Weights of a small transformer language model: 1136M tokens.
MLP neurons of a small language model. Each row is named by its layer, matrix (up: input weights) and neuron, and shows model dimensions 693-884. Each number is 128 + 32 x the weight over its row's rms, rounded and kept within 0 to 255. Numbers have three digits each.
A block is one neuron, or neurons of one layer that tend to fire together. Before each block is what it responds to, as a language model described it from the Wikipedia text at the highest values.

Description: Second token of a fixed multi-word phrase or of a name split into pieces, such as "on the", "a.k.a.", "on-demand", "Deir ez-Zor".
L7.up21:089083172105172133097128098132133124141184167129090103165081079123134154140068156114146139186117119137180080134102160080148099140096141092181121101134123097128119194134068129129129147149115103101129130134137182097098145110126162047093159156118182155149153095123223153170109102060084115133124201130098106168094121142128147098142158136118113129178117110169101112140136167148150122133160111135163191146115121095113088114105121156072121113154143083156167062133148130129107120134084102114088177081140154086131157157107179078183134141161144109128177119108090148098109152143114140107
L7.up495:113130158163131137144094131090161125103114159142092117108113151162151125174079135142096185128108142146121028152082200050150128106168137119144058056096165114101151125133115196141107133083089171075094151085170080142143126131130107120108157116113119176125135169063138125158137125095127093121130144130142070121117101132118162122104173097120156141124149126146082147080090162152070166161158117141139134126164139124130180107093108160094119085190135051101125085131173134151153130112112105180100167147071141080141134118135169148124152193107140177151079145133122118126109138118084105129
L7.up683:107140138136184154141145083091050136139111175139134127156131116112060170122089134153219099110111157148048135105142138115148106218107187103098143096114188181120108127166131142188124134099120128156131075137137113091112168121071131070130111168083128122101101090116134084062204134151122129196140228176138177104123155106174088170075099147138157089071086116115158181138080111089168076099172141125132130112172062156180100170100126169086149132139140119120120119097140209102074153132114105140159150169080124129148140062082136194134143182075130081171124095140154065063089102147092071164
L7.up1180:114118154134146092127099159166167105143144167095075139137111196111199113103119132117073109094085158143171064141075130092080101188135111137124127113148108112135107135153123153095120104129172144092125153150144141171119187064143088083077110152119108122164126155090152146166137130149098087149130119059207080102174161139121156083190143144120113085161111160192134156116144160120111170148137119078110134073155084151168097112109182170054099065099119154068132132159079160174154081043132116195082126127135166044118179116169112091172169143112098123108136122087117150162102132113141107068
L7.up1192:103168119121069110118089108076127133104158142133119136100086093142134056144112158096139136170189110144168122134122125128149116132117177079146162210078161154212090138141160171120110097107139144154083094140125131134154142210160096145112066173139093138120103131147155040117129124098087097164120177168120116099092122120127116124080096166167124157063168106145134111091153117058130113144080181066128168131059131132142121119148151104027144168131151176134150149195086186102053185155107079204106101162189152118132112114161128127129157052126141129089121126135175151193129121131119131131
L7.up1201:145173119133098127127135149118132140196107181127133205147162142093155137107069139130143120113119181152118107164111097109138129097126085116193124099104081139110116115115171075152103173147095145099181093090184123167118123152132114096141148099114138130223176202154125078119090149143149181139153085162135080144109144092159117155139169091107101116124129088180084132079133149137138104124206072139149088080152140138134149129080128135097109135148076139092145084090133148171164154130186174129175144143027087156110136080136158138138152140083114109176139155101115096129099171135066125088
L7.up1204:122121137161176158157142174110126147100102160159142193153139096129082105138119142121142044112116133180155066162134142144126106127113125144105136156071094119138084077166108122196132146133154172111121137110147110178118136101077185140110170100144132120142130161167120167121102096156126117108192143130122080087159136172156137129143106119133126125117118068159143139166155183182111149110121202047132061194148101134170214121144100119132117165173095096147130093154074152135081161101177107129123119164159095093101124144115172132147146164230167152143098114077159152090139143150095142174
L7.up1326:199097208072139090135120122088152144108153154129096071166054123101163102142110147138113137135134152115180134143165151103166092163131112135138154122090117086136074113110112136121086131118134138162110117138097140144133153099131150133127052076113184096088169110081132081136111163167143137116164099119133165161087131176136104105096112106181137180106166106126124149057049081189071137206112158083153115135140113134136178114085113161123129127163126145088101085136073150129083142172089109070096106164146136187139086149120095155093119143094112103156143184116117113156101158160129151226
L7.up1600:066122117118084202124182140148103126115114064068197156137097169160132162128170117131135115108123087080138089131178124145123056127144071081123151137123125064153182136095115099136088137125173132172120106113177082126143127164161180131104137175129149086092125137062172140151124147089133091160179128116117144146115101170134086193105072114092114144145093155191107156166092121142153112129133181130090094092074091164178153156134180122101104105163110127195108067122128121151134170167140139187154177103083167124109121110101119121118087146112080104147211122136056125150168088092112099191
L7.up1752:099096137120106222094138126162119139085114130129113142126092153140101160106131113145122116112137163119125115159147133142161154147135119113150123058121149163070129086139183171113094033119095155147108129066160161165152117188118204048151102097074049111148143146126123080111158186142104080138135118168163068105113110055152104133122134106152098159155146119150196147101091093136112100101137114166126145114131128077122106110155101161147148101127136118125132146124127130066082220149124133142116119194167134120161117152157127136167106096164187111166095160139119094053110093153105130074
L7.up1817:102118124071149075158086102093117087093150120112136181111094099143035177154151032125193103110138159084198134134161139117118107117160139122111114096154172108096098152156130134156067055149088137101088083141136127166177167139165177101160146098146093112162126090079143069128079073218143146127124091141124161131084143133093108130125144126114132083166168122134158116103067152155118135090128108096121097141158130120117090153126137128131098145105128139060112127096135192121144113121125155106110136046222149112149137094124173110136130117120108159135075106149094112148110106134109120203
L7.up2495:058127091143128141179105119151115125154204177135142117127210114147117171159086187148096105072140133081139111159133210134145134117106088163073115120155145120076123137142084134146101144117087122107161105116116127159109103166138117081136128115103117109119157127084153092127192097142132095165166159092090108125097113219123153146147191139137129141076113148113131216127075107169179119169187197093114107139148094219189167149074125159091114118149105155116090120136116125155086160165111107153078132110138112088076119135130180123205115175153085100162157175106151116146098050172157068187
L7.up3125:086123113134148172133132120108139122139119117118121133108096142140069184120124144126132109115097148137197152141144106095104076125126076103124144085178110097139156182081123131099065099182073137166137198093109160160122127144095163144126117142185210110121147146195108075084198122184073086156159069199080155186123163163108131167194167148119117124095124137142153138106093142198164091078151128143192165200191169068163075052124127138106172093120138097174120105125161111168085094173105132173059182107157138150185147135123112123110060094146111100145180098194047153165098151120139132188
L7.up3419:103136162082149092096134158191124172177138110156187109128121101107130172124092160134163123130153120140154131141058130109165096106092129096131138084093123057098128119049137125111122170096116157120128055122139148111060112110200162125119115148104235130124160146128207054105110090145088117164136142139123117145109100113120148162088113134117095163060117140124127144108025185162097112113098144155179100187120141173122144140115154141135153127127128082127106142150145112141107124164118099115142160151120089143150074125106136179129117136122126125105143067122078102203143135166150164112
L7.up3507:140131100141120149166122176116143156101167181174145170182086107127136151102149143135187171140162167075171112197083108137088136117140104134114128146118151152126156176108159108114053165105090097094132161121172077113113137129172150103132043155099101098145188116089119116108092107098110132192136095205113137143132163120138136158168131143151117117113115112173137157133109112095106062171112089144137118137149122126141104102121091085082104154124134098118103128104084103140070122120191117162146164086075188138125078135063112112141124138068135151149102106194088104158054147175088153140
L7.up3531:119124111171125131142121138098141177210128134116107110069117148145173140103110082188120088143134121139138098150129114126122136163116079142166148091112159121120141082155142067142125051116135177153177112100116102144106143152110085124129186129123097123128156119070127139071132132136142074139161117157126175125085090142160136095162133079125117109149163171181193067056088168142137137141124136126095094140085116130148143079097103096127158162150178089172075107166150141128070110154120115128181101034119120094179135108091105209120166131086159122163088176172094076134123100136141120153

Description: Connectives and punctuation (and, of, to, commas, list dashes) right where a person's name comes next, as in "son of", "born to Fred and", or cast lists.
L7.up217:133180158122141134120135112070163098119146135145118152098063156162123182137169109096167180127182150121159130138120155120131121174106110130153155101124109173144109141138103135123140049144105168107124079123124183099114112173172143086141040126079161111127122193108139134184159158142080091149123151098157190143131157092126134123107143121145143140088168175094175145151094109094048179125095135145138176129123150148150130164139098128114114166096146117136095154137157125123131077139141103148095122133155119175125134162164116152181138123120171113137116169058116099125105140206098163121
L7.up308:079181163104113154114176091142101085134084142104179086138107199163088171184111188105146161091137104111134096116091159128113140127048121170118116128149103132137113112115188111137162176120108102141094121087153152139068148127136158090163131106184139109118119111104175124136157145085135088128180179128153140101151149091110101143110114176145098183158115157130164188120071064086090158117135101103167149131133150152116128082173121182114134115064197118103183158119106108142096039083118152126119176167118102128147186187128108105101098131170109149142115206070072150097081084160118127165
L7.up311:111172106099161125152112159111148143165088136087102096109213113146131113125075128137159162127066112133092104129099148123119145121132172116143202155146105129133173128119111152124157110087132071190113143129137137184137158137189127120107109063151105106163173130181106132096153110151149083155146167165126094134095165083138156180142106138137138125149177126127097134162122139131154158086137083128142046110102155167106159079083064125109126118091095077082147163149159147163096168184106167115134144146180170088102167112134080137170127106170169091103153100090164144060081154126096136170
L7.up678:094139095150123122105157093092178109131102136169114100178119146110128128173124117148164182132194138110106149098119183099176098166150156113140096098127170165156148140160094137102079121079115099097119193147144107157203078151135141160174167101110124089161151092143194137119123112123102157143123154120139124141109153110115100125115102148113101101154087146126150147154138094074104150141057124112113184078165088122062063090131163116058164045139121140182128153176165091068135084089169178064125140059146109079172145099163117161149139091079095116189087110115092158134105113119167072163
L7.up1208:131074166103081130163116103167196150122086128169156102081137113145183115121105079165158112141094134125165173108081151139139067092082144137134115092072145135119155140099180129065167136178114109120143170151129137175137136143125171102061185090101137133105164121029142113185086200120177100026060115161099162177122164115092146096198126150156098058090124136153175122180144125115165112129087184092147099112159101064127071094184134151164140183099141154145132108139102124133135095115121161181126134154127112042158187128161154119158095094134172119157058102176114135131152150130075106120
L7.up1332:081117182105135130142120118131162108132169141139155153113150107121111087149079103152107109153107096103165131088109121122117155200104127115111153086100096142133202140141154132100161153137099125148072134199114205079130091142133166053072110142175122105176114070136141190154118063190126115145083196170190119194101124147113110099137100143101095147132094146122164105153078177141099101127072112117129209133123162164118103125153135121144131140087200147118146091152132150178097092141136108126136118131119125195139123133169111094143102107150140111129101111182171106148111114159062068150
L7.up1411:125109072159157103129146144147076173144148092234099196133095113220104110068127102124097152161160179139118144142114058085154080179159196125136074126172148165129124128125083133101207155137139179158115147086132156118198142151151128137094165139135134142089178108144131111110145096148132164089130105162165138117086123131194141129094132132141106071139117105097155143123110132175106163111105161097138114070078141089149140114120134099077116115172099084121117177096140120046134104120142105092088157144102132110152144161091139080109124128124127186145169156151129125092091131109165173187
L7.up1579:096167104111094179146161143160140114130157119096118101107106082130152105053124127137176162173110091122131133131181113143111114160166147151113101078132148128141081136091105170140101110103180138135104142141146170115160100142134142085160116104096141090074070156129065096124129139141127151138101104159165122119126103102076116104147128161130039112185039157100115109119133152160106148135140178118170146158146155077121137129117184103075146125076114098150114202116115112160173161105165148145141101073166185078133125133121156140103113126057088101100231134174121163104163124086123118114
L7.up1801:127107142145139172157114067105172106150129095088093136078142089138069129151147102091074163169108107070158180171171157139136147163147172143097130118079142164077232085151130122132152086195124114157130162141168123137098148145188210147137156142189105125134182117180131135089092088116141180140083187144175175133113113130031150118072101165161125119126147127148152128183120096129145164161130131122179194123118127147187085131169163133073152102079142143100222111079072127120114141150146157132100061120107119137178112157083161121126105145106151106107104128104112106091118121114163107115
L7.up1858:125137153138121142128168154115117076128140113145126141127097137178093090131110098151129210079119070101130172147181102166175164107163122137138120122146121123187115127171089165152144151170135123113139152144097149250086118103096098119135157097155157128179092081092179119049180149171123088126205182150074148153090149146151139036130066107099122118107117155124168154092109152137132139164128146123121124168111135058104101122193077076195169174090158158137141103180204118144156107160118157137172112083142141111098156154098092056106102151123122134107117131110115123088153165176165126135
L7.up2893:150168150123139120133133159120079080187143134118087195109118144105138147136066118148124077162156129140109149106153057119103136146172102089125085137122207118142173175124151194181069124129116134083118125110176150113137173087125168150114180063125159170136122050158189168117155128134141086159154113114116117101233171136145137127147193172113134075110091130091108082136144132109123204156131133138158110075179171148187202088152157184144092160068183113120119164113175087087195121134133108083117103071142149113117177132163111170110070114133113114137101090101092104071141119124103164115
L7.up2929:138127107041120178115236163157146164136106138136087116076138074106135122087097098079110159143143090157155139134073123114152113104163121131102112107068149082169125131123133148138173141097138138139146183168136129182084123069118149167145174117128120138231188162103116136122130100157109103136155102130181099166130167147153167136143132127096077129114114155090100179105108132162065125146161118134139069104192193169146174153200067120128108132129118144110125155140137113155094112169148136211148081075144161153132135153135080113134090072113145095148129124088097087125173118184127070103
L7.up2990:098143118109089085101188127164158109078075127110152076117064169138145078109173135132111139155114167124159157133106092102105085144080097110123191121049155151089150168107197101145117111111117086127159094097126115155127152145220135134155116201181107175105081122117154118141086184080111159117223118101193093142161099155105136160045136162099165154127041177132137123105127083104098174107154125104141160089133152120155142108142103096109130131130132136075103100149122131129119152141145149103068161139085142167169122137151079134120097084125114070110116114036143112088160122101078122082
L7.up3098:163083170102128131158119138113126107152125097101170159147102144148137154104181070140182106133176116122170128180065138091141162154121129163105123119165190174116201192132146145065140097154122162129159109105185124112090124098108178140115196084089143148131118108133134093123166125139093141089094160193106133123105197101108134090181099113064124086165136102116142097079110154162187111138152088165204092176139103107148137110112113161155048087161150191086098119196177116108084144134155084113114114111141099134175137096155124154100100163152090163089137084146099164135126127134032073184
L7.up3429:127101135111102127105104100126166135147064093059123162141185139049106072146148107092088091097151119151124153090086136156156128149124156176160119126075147147072169117132168138180156133165170157148115096180150141113129100146108137096112161148168138088169024155109091107131172095200132196183133161197121172143163081104089136119174090125071120131128106073090070126116127122122136132167095085048127143149135118129203122116134100107101147177146159158107097074198119136137120088098148182118086101135123129138104111173164156162140110185094167109100151089153102132107172134142110120135
L7.up3573:080171112089091139127172142198189177097127113129105104108145192135167142130136111025134119145134122160145121201113161116133099175144129071125137126087082115149158145099147212098151153136104109155108081135151153148029094123145122146118138138135121128169212135193132161154136059148085073163142110167191086133083092089165160162134121125136087114105069139102120127144157127116103124111089147111124131096096120176149188132167152110144143151099155158173131097095143117113128098085148083139136073118111145083158150182125116143124126093087113070166072162138143130139131080075127145129

Description: Tokens just before a proper name or acronym is given, such as the opening "(" or first letter of an abbreviation (NEPA, INAH), or called, known as, named, titled.
L7.up145:143109113098159124156101095132077134117085163051183097171143065106138168158112103190105118146134120110056078157125139103159108135119075117070050099114129142097165097123126133192135133120172138187145191105140042138145125131075120057099102092119126142109172079178130146110095104126084142109112132136175160113187195139166123116143118147109148061188120084173166130078109128124112110114156152142080105194159105138106124155114151114196132090103146132157109145142113150097145115175076082126121104167144166059120156161121166145104118131118133147126139099129140104082084080114116125162
L7.up773:124166073064143124121077150109151089139124147117150147173090128035109092113137115084129133118132140174106119094127109141174139127095074107154091155171132143044118135157121155177076183140094090120135122104171122082154203094158157144113094146114160132131139120132124100042104119163127075148139059171077123114203108101146153127125140080061147117171111162111131124096131156147104098122119112111142117098126056108110142156143149066096128128075192081133060076059104185119088120149178138115115165157149109088202128161085149102108106119112137084163112088082115089075126150140144138124
L7.up1114:113170128138102143183152092177144093123178143217087080134115161156173083099216150058145180120140114155142095105160145093127146106160119112092157148109131155099138131213126158113056177128060123195118148082109139112151145101156112080109125188131144150103147138182125116183146187060178163110144150154167120117151109135128136117109128119097123142168078115116085146135061168127123157185088078109145100135141095158156161177120118112150117132096138167147145111068125113132139118099124181177184123061147136162154118184134150129136101096099119085137158100097091172081116105139113151134
L7.up1150:124133188140161189173160111070146120092099138160128132151094101125160085140071087126116112143119114127120067118086105131087073102075089130094089171159110148065129140083171141109120155120118154144128097209146196119127156183098086132137107098152135104202130132100114178106083169149076144090133092077113164156101128191161171136111071163138132026152140059162143137120150146150142130151166116133079077178144060114104153109178132125149117123124186099170140133129140195179129141167149130191130175135146139099146134146112149124099088105147114147056092126149171138107140108150146160135
L7.up1506:130073164115095168133075114102092124195173076192135160121133107149141078154135156145123128125101123045071127085128106157136166128128120142177118050101134151086160082163137148179090093143074116154111123136176125182079119050118130146134112089127141144088202128167072107127115165198105158117137107124149133049098156100109174128113136082146137062117095130129108147129113099120151127147173082111047172171175115146140117095159117140090131105126119161106110136198131153131125146096087150120183133080136142113169159115151129054125160117175105111070050156148164111209148194186110157098
L7.up1893:130080152171115084173083112138096103180134127146131190104134144146131137088105124144161126166137094177134129126159121129164072112133091103105104127194157112143121126131121145173118143119084206176196122136190117126137137108143191085176172151119180152041155081143139180096113150152131209136106125101104109106124115121055166126085128197142138111147123111166179109122171135130146118166109132114142141099121133171120164121142163210084055132157150118103140095119155157120089087118116112131102111127135115083186117074161180158147117144159122164136135117123071162124123200069110099174
L7.up2367:101101098128153152130143051073082111123096157151134158135157105090105106133077136135134126107113132109134125123119135112121047124133125153114086132131127188121180132128142166085081139122081117128113123179176143134163149193105154133130150138161198153175166085149097124108077115118158097098148141104113132083097143075179131135081109142143168124122154121118166169119168124107082194142120187154077159107165089127133186164044115161120101088151102157161082134160106142107092138125167123116164190080126125140117110202134119170153119188171145111176099147118176125133155149109123147068
L7.up2775:128104125140123138169137072138127112136155131129042124058118082090057113126149126096100146061179123141102119077153085093118141088109126109063094110085087096114132109118122150152125095135092121145155121102146165168164094095071122142060112132071157136119121067125129110131121111126130094089136142110140162137136137128131148121091201124080118105156163113104143167120123132183178120109106143065126127186143131173049167146162119100085138121154152137116099126093142193119133139061143147092114161173113110102098163172184162102141197137108098153137124137067149175199127107142095166077
L7.up2847:183127154131114112185090152149138131170136170118146135122102153111121091169116102050121055134156114093139098070171096066132095086072087152125109092150182120188146166060121128186134158138162099132142055156118097042146125164158128088153158110045164134165139150141174126132147143138127159130165125094126112124108136165095133181142127134170122146119119105102204140117169089167121130135114087126144160127102184137141196125174083192134111135096144100106118169076181155089103113115117118070104164150173186137165170118210165148137194147103138126163181207174093125073147197137142111084
L7.up2943:105122115118082174116150069122154143157094171126161171143155128152170105131130130141070132136145119096092160122196145167148096109115141157054086121158134209152218133069126103088135115108084119126159134142127142074157118084127117160143103120113194122136134131098153137114108121177111141134181102115099155126073167130081127161104090150153157077082119093094114130110133123181165107140185186135135141156140067163160155162187138159110099081102163119104104130116197108087101141120157109127132134086109137115144104188116145117086151136084118132141173102113145135136088200122130115057
L7.up2950:128082110096125145094145127143128127095126087126136121099155142118084120097153120136107104159107130118191128175128158081122081151189175188138169113118129150140178140110136091097138128173139149152157167137180150117160155141098150131160124132119129133159127103177148141142105114143153128156065186128152112174140146156104107065141085103103141136168134102087100130073134112102139196121098115111115082163091192148137149117149143131121138088069125096145075136053156117126131120140128129115178120170122156108165095087076134123120195205102167143130082094070118139126103096199108084136
L7.up3240:142123095181119189096158149123131108100117133158146144150142142182146104121154144154127178141078123167089083129164084095144170164077115127149163099139112105085142154125146120200119141146149169182078104128129108135090135087175123086093132156148207085094169091093187145052106115140140083126115154143149137217150115128115096150131151086126122121174137085115161168153163114132108157136162166098099167120128115146136181140131097106114140078140123155063097100117148070111091159161172135181122072121102130135160085115059112154155157145139131112177128115113098137125125077133145129103
L7.up3255:152153088175121089135066099146067096178126107212131141132195115135053121131141125127130147110162153141156053110166124119133156100090139178162167168067097154100086111102119089166157079111114103109157096124103204139144130081090143144223128106088128061089096103106142142153124203101145173145139070128139137114126143087144123092093163106150172148173138105085119168110125173211153150119115132120122128064175171116116158137107171058127117155118099175115120175120145136063139109125211130119135138149087155116163178123108107098126106206177128113138112148158104141122144106122101090129
L7.up3371:145122184141116166126065190107122161097081172102100129153104141095075176142145093146140161176146113141089103167176143078127112132126120104149111082124163128111181125137113154132142147194107129175139091115131112125091129132120147194089166128054183105121129176155127109115158125147163168137126096117097163124107140149124141099138112074151075148148143171115136128136159112150117167146172104092115145100102162130122131113105146076117160065160160098086126120158168086078120151144106114117132062109151145121149111076181197097141128108122149151094146135148100107139133100102105170125
L7.up3436:143115198177121110190124158135129119167200113118066175129132139076179129127161107098125095152111152085131066100110141078103100170120164082112036125198176101122157150138125063131156146152137142139148156126156099135140158097139142165119132141145094142105070126153140168103101154170154169160118130148094189143212135167180110125121113122098102143133136105169142155126133137092148071106116159146095088114078147178070147170122149136195160130100094120125155097101134175161153062149100077115126132143081107163195118130125136199131170121109103132110154123150167124118088111097148159079
L7.up3440:114105134162100169134122100116103122214128140097183140161175060102147084141158109155166110141109142124117101090113181079130154092139088100169125140141164073071112108122123129134107105216137194165161148133109127094162168113079142096156166132155115117124163140119097100098149119149156134089118101154134158120146196174174137132127109155076068111191187124123135118075121089093044114161127143060055138097133132116115109141120156098175140192159119147124065089110135121123100143088107109163076134099144050106136122098142190128213122163089128150088118105110149171144085172135171140072

Description: Tokens that complete multi-word names or give their parenthesized abbreviations, e.g. CL in (CLEAN), University, School Board, also "serves as".
L5.up25:117114112135148084128169158219152240079133157159158127116162141096159088147071099155143078192129139153153115073123124087120194077093193138116111148130179123135138106184144092138138160119083129053126089148167076148122100085161118111116131126143103111119155151064139154108087136144135134112123120079199120089134194130124168093066117079105160122120154032116174167145196142134113105168061115147138119129133160084134195098109139106158108104148155073128098115159138110135123113140130132120085101173065114148142165133177190112140125127135131104139123126135104122125077149129165067128

Description: The token just before a person's full name, such as a title or role noun (baseman, president, Minister, coach) or a connector (by, to, and, table pipes, list dashes).
L8.up611:137131173138153055153136107137143102146142085133136145037160103131128080162156133109106158132119070099110146101108110141159146191109118200092144121156174147109178101116151157137200136181123091084137108067112169093138151142095147097113133103130121116229184124106161125158124142185153126166166183167167152197169093135154113102088084169147181115096105133120116172187147184114102164164071073096178154146118121144136077174134123125161134104123161140108169149114125143084100112163119132108113133125120161157151126180193187132043121158137122094107083065130130126147159069109088083186
L8.up1547:119140155081135171153110144084175096197099118135166155081186110103201103086159119114154131152131144111125145069154183115139152156074172134166167108106147141094214123137170175086206117158084120129143071072068175118143091163127121123120143129138164157124085143166155172089116105189145129168121189143106122123108107167135065160099154173117126079150147115183164124170112103083044138102073112083095163101098135107108148105163136108124124132098195138110180148091157094105123113114127114140136096091121104155135117135123179183183137161097059107092176091141090170114104144140170122117
L8.up2482:149198141163207169073087163142159181099086133121113087134184104068163122178153114076145065134107078166081137099085114144165112158136115130106202038069142192080184112168112071091130130128136109083120150112140176127148090161104188127117124117125138181124145084118127129112187143123160097123130150158186206158128130121108132059133104132147080094158118163142130143157128087112158106137130137117137138142115122139095139157179154101149094147117156156116182144114109183102114147174172158082168123165151112070118095145140163153168181106162127100169095126121136199124178114118116074184
L8.up2758:142154170147152099161115113102156153113162141101180141094141070120187148116161139072119190143104118071103143113103126179165132127130135126133132177146156169057164132113115120139153190202121081088094078115130192116151141153169128076122188128183124140104120136085131142178104098135115094122129177175184099094102136136151112140104116124129203093095148169140120138142191120116195118145117126149201080149104150135161115121142132074207157102093074071153133173155094109100124148152170149120121136078135187102141127148144149102093152120117051122121047045137140155133179086109134145117

Description: Word pieces or joiners right after an article, before the head noun (a distinct but, the then, an oral), plus name-internal fragments (Boaventura).
L5.up1684:096142181097112136115101130126067126124160124127051141159178160137132108114147133119158130135167105171121154176101124187122105129098164138085188078127156107179161129105154134124097139119151123150110108135193162115111129127148117206162052130178180138111155092078103162134101133096159120119100116134138138120181090103159088083108124115136171159156103070137146176051071103158159101101143098115175155137067112152126110113129134153070141109145121116143177172121138140129051079130068115166122192117148153186126110169090117118145180111149151117147167140186080112157127124118149082120

Description: Short word-piece tokens (often a single consonant such as t, s, h) continuing a word split mid-spelling, mostly place and personal names: Ru-t-land, Su-t-cliffe, Bra-t-tleboro, cross-pla-t-form.
L8.up1346:153099192129165148142106126071149051134094149075167115092136152130141114070148085147079090176198181132174097134121184110116109068085107145123104120105177067122190180158093132148073098122144069180122127087195172159135117125133087121141142099072162134117153160077113118140131089167121094151100149121154114132119108119125164150129169153126098101100162132130159102109169130076204157127103130134138153128111112120048174104096225088099151135091073178115092118139114137074086128101150160073155097177165117127120121116149139171090114104134115129096109133086125167122116105120178101136
L8.up1468:153068138091130166173102100070137101118124120079129125090102129090124061164122076131160139152074120140164175149138124147157094120153083106088109137141121116096104121118124099171149061144123149122091073112112103132120100174179118137096128157214104195143162131088132089103134104123152077130151178116090130157108090176095137101129148171132150109044127145163171188101151155133151104116119167114144110105109168101132119086072141130112118152131075125059131182111148086196107151141192156100106155165135204157158105144066105115108133118171088157138141124163091117115096159075132140171
L8.up2117:138144193092081154102127101116156220213179152131069065105147155112092138131087183143092167130103165184110150113108138137133176192065155089114130143148198131165152095121145124172088101124130107073104139157140173145108103206118115125126067130162143148107126144151164148138173113094138161132131142112112139111214144139132130202140088178156089053109108092108093130159124100110121134129105146136095095118165099204063168113149153125105139103166100117147173113119079153127112082074083137149127108085172121125048167153116143103164062161076132139149149149118063155138139147126175081128
L8.up3545:080119142142089155151148150099050162155157084135159120094077086137092105153131158123157192129133145167101123081161085099122123123111146121132145122142176136165164098127110136106111170191100136128115099119133155158111158154096147131127104181139145099122130138175093093085144111150130163104146055157150176152125120144104128166150065132074130143082145077172149181108088157159138106156166130130087125116147097088101170160139108139091174137143122119204120120128171120176065124108168157101129095161114243176159110140089110211108138097100089132141116121091000123058147130104105163156

Description: Tokens immediately preceding a person's name: titles or roles (architect, General, Justice, manager), "by", and colons in credit or infobox lines.
L5.up1104:157121125135172088120125127163147165163166121108142101114182128107102124131154152163127152089145141136149154148140102135157083160093139153089099114128135112104174166194127088086148143109129123149160083129113125143114115090164104130086135106128087138136111063122100132160115079096101152161151153171116158186053128160122141105124124095114140150163111153166124104156166178081107152154094108160119145168139145160149156131112117124096101047117190130106111107158103145157110133176110130120101111181169138149087122121139145119092105117075128083101079111145154134129164127085097179206

Description: Capital letters of an acronym in parentheses right after a spelled-out organization or law name, e.g. (SCN), (AMF), (NEPA), plus the opening parenthesis, with weaker scattered name and label tokens.
L8.up1109:129091100104137139118080173098145123150105144111121170173099087134146153087170098140111107124149133161130118088162099134074172153140097129118117174119139067127137179126160182167130193151076081121110152176101157118143113119179141107158148094151105098129132114198140113204122202118156178161138124141110078143090136122101100138118109082158162157167163130107177174169161150112132105130154069121100104184091110132115168109167119151125127134138127101150074120151082095099145148172126077135058117144116118107160117131056173127140178156153173135183084137193155131145112097017145136149
L8.up1205:158135130096133048135156175175087117122131118135128110161145120104132166122118067054182080127154142180155120085102062135152136137147144106150081133093169182129144142135143152232173169118116159145149148142157151139159155098135133115151119132160122095116133160103160147110155138115076106160070063178156138145118180136179104173134079094164179117135134167143114192097110158127122206090144123161135155114124159111166190121137106135131184172132118132109106171153134142124137115169154135086178096134182092123133155064146116114198116137147174163123186144139087109169108151150133079138
L8.up1597:106121213142191057151155139151132151151081100159185178164078157134155098173105127156172125116162128131105117107145153111158129181140100109083103165124099095128223158154161120124135120106136143152150102105147148100159128108133161081119099167147133109172050128139152099079195050132155111184126131169082088139070161072138126130119150160137117134134167115115152153107175104108183098125054120149085151120142132111129134093042128147151139117148101109120100111157120138106082095127144170106091149140066078138157161167142138152083173134137116128164176083133129117132164155109124145116
L8.up2219:131107071166133167097094160124176129134172196158162111149145101149139147120160120138110085113148124143088131083093101083142102095078143173088132138172170117135134137121176115125127136105132132154161143150180121039187162118126139134173122145135117122121120109128090149142119118126129190108136104098198141113208140108113173129090052150108119097141153107112107109125125106152160099140116087161166136095048106115082141066116119206150168166125184101114136091115133113142077155176078056091105147133123148117059113130151141113159119086093139136116118130140145173112105137172129190126